From a checkpoint of a small transformer trained on Wikipedia: 5 heads of 64, no biases in attention or MLP.
MLP neurons of a small language model. Each row is named by its layer, matrix (up: input weights) and neuron, and shows model dimensions 0-191. Each number is 500 + 50 x the weight over its row's rms, rounded and kept within 0 to 999. Numbers have three digits each.
After each neuron's rows, "fires in" lists the words (lower case) most often at its 100 highest values on Wikipedia text that the model never trained on. A number after a token or word is its count.

L5.up77:502543555532476599527549511488483494439441353510508362501470548556552473525513538510540447453537475550388511445518400520477558503485553502469514508446608437541496451540470548472488512428518648447543641489506568438414501395490441497475455437502539448557506574375465455470457474454543419549567574587457491505522409459502586541403533446475446490544428538420473538472472466507424556485466452501459433506544482417424478453485478480554497537558530476517555500486627454498545568560496547554558471533536519458528491478468524564476468487585432491509461513516460427459595471469470489459
fires in: "the" 66, "to" 15

L3.up458:559490497486456512509562528598452419488493459505509407538462539493489503490514523529499496626529507511492416446568505463477403604515547442532532526558515557479584485475508523480527448564462481537526425514524452428444533465518540565519399486512464396476536519424413476548554561544475545467436497451401444520513473472437459498513438491599548417517465409427462480532461554574547571504551611526551508499534600567393495380487545438477496469505555441531439498463511496493591488523521540481515485418531480454533466656486386547454611470490430526464463555503545533603521535575531550553
fires in: "information" 17, "way" 12, "home" 10, "events" 6, "competition" 4, "body" 4

L3.up588:495465481434479514598503431635503462537550560464601444534504560447542463549522466529481545580566487550601472488595538506436452607523525475539474444471524543510437569555491483542531484441450483502513449542482495503495485541471485509500465533495495480521480573492535467496521505415532489521487434552503478619500527516399464476551449416493435414482544463575472624506399477519463619475467517505413510497557530441452473421514468491557504456441658428522458480480493469537386535588598533503465614502535481574559492480512519502527528478542479505532544410517557508528540636481481526546
fires in: "in" 55, "whose" 9, "s" 8, "his" 4

L3.up177:425390562461567487443499553539467494485533537481551489552435538464563515520483520533582518542534524436511509490595554438569461555580535437480539524434566567535473491530406448489449441446531483503572475486520485544479479434475412511512539461487510437513604512540421434528452506455437420488508550611574474466492540402624447492498530457536513491504524577451513542404488514493532511494514514465514497569496545360425527559523397502520427479572518511496533485512465451535445525442445495486524557429469452529466510457480449489496571659497591449457435491539536541493474508503516566459
fires in: "usa" 18, "died" 12, "developed" 11, "genus" 5, "aryan" 5

L5.up836:454553526457527467472499465530454502494514483562487498507389476500510511527478479545556377420535398439551519511506535514534590521553531467520547478389563525477450520442434471566512498528494490508413585519492473503460522522515552517501414474499538414478510522436580518529485453515476387552514459515441528493437495447487438506510510447445496461497447496549453456492406535467545489512464441476504525493577494591552487454510462533371455511518557564497467478438442524488444499496499577542467495590537454615528477501468475528519548463611433575395490582421525583414561440516520475406
fires in: "to" 47, "nxt" 4

L3.up379:431403494473530554467586376492511517497593511422474460513544550518507492562522441501599539500463488499553494475591520442571420530460511471500479572566483446460533526577564505530572510450452499432499547538398510578487417576444563505536490489517481333483540468576612527417543503527412539532493467441461561476493576492408370525567561489460505524471464504472490549441547565562493487504475511393502534486484472510427483480572480526479473513545487491454564450486521509479516480491470620500523507450529473495550425452555437504434568548471547505503582520436490567457421530536550517472
fires in: "award" 21, "awards" 9, "order" 8, "power" 7, "dhabi" 4, "palpalis" 4

L5.up580:517452515476535582597388492510507474556506496441433443401497545452502516487570501458475490482577489623505440494453465548542505554479484503522515421429527421470462516505425544593459500467513567477588590551412453465444480470526474457547419476452457514485597619532523511554451422535588389502557455597507533487541472506583461434495552522494503417445495528500451493434497488468484593512543515451545419518551505431462541510480485501585450497475488468503474487486577571482544439509552398549500582509491380520537470490487467470445518519623522501546490483502494474487567522526464599443
fires in: "in" 14, "were" 12, "been" 12, "the" 8, "on" 6, "was" 6

L5.up623:543467528531491485453559457477534450491552544485467500519512555485490547537445442466490502491650460564567393497520531502524450469498464466526534457419428482524427599510358507551458532531488535510531455511459526456590602546503458531539452450535469488630560614448574528443517493553537530537545534564495467506579593416505453511563481442470465380495436525410472564529501500494572480518505515610530440524507515447484478527448637365458459546420584475509470497399480511514447488555520520599545465558459388485515462537423474554499539509511450503493526511587562472525596466463517527492
fires in: "and" 29, "to" 28, "january" 6, "candidate" 4

L3.up638:436508463534567441457531470401464489419485527434517494543500534541450563517449544562413553535528649474506459493491537491526476430455503494549495450518530488478496590468542533475440451494605439450519535514547442483553501481587528446574502476402552425518507487505480493554505547528524522510468508557517420490545450481533494460509512562559426492458567433536489455452535476483543555506493485581470450625616531514483471496436543500519598495528487619531401512560562454584440561511398565581543476471532420484543502491433458522562420561532441493587533522515470581490575475539472513504
fires in: "2017" 16, "2018" 13, "1987" 11, "17" 7, "18" 7, "2019" 6

L3.up493:522405523493542533439610460515508498434435492432589508502553450522550495518511538517519545411544548563445495508556445439497491540512510466438620499472537457459436459525467525497452398548603478478576464480487419439425488508450487491551514515461489465529550495484527544433502583518435415544596401548390499534473460509543510468571489562482489500562547522510458566494480566406474547486600499520517517544516617504504499425539575432475492522551520493435403525487468522455546513506504489459504532574509535446439356496481504496517464497507546441391454485497491478563509521466531478512
fires in: "he" 19, "studio" 15, "college" 8, "studios" 6, "concurrency" 4

L5.up1083:509417460502476515513665559452502500475440474579492396424474516472486473556469444543549510458584436657502455422574410440590442486424517447512445525475494516399519585534479495500471482464467528462527474488595443465464559556450546439525516461423441456525562438464510508465483453445451499506482538567507425417533534540506462525461488429528493581460523522535531454438507485450468532485408522455493504493594474485550541576498471420423428514452515449410499569518535487567425587567573528401507459508515431578493531447454575472543481478522401461506439456539458498490524422491438491461
fires in: "to" 62, "and" 6, "might" 4, "couple" 4, "wikiversity" 4

L5.up49:377346520459482461575499446577528531487488509570547517514457499577554455511474528611395497565563447477526508443447550525413513595534496494504515514460480592495555510560488399548498546419541569483520480537578565484503465627493503565536471514500502525491523560409493431391458459510420524473529471554433521487500497451459478453494517489472446474547433490524485497532485546455501480501428533478590557501530483552510554501574582440548512483538550555556555497514541446496456509521522444461429529510561395537517483514472493563493575498599483534441480457411571509491496517461527571458
fires in: "in" 36, "did" 13, "li" 4, "reached" 4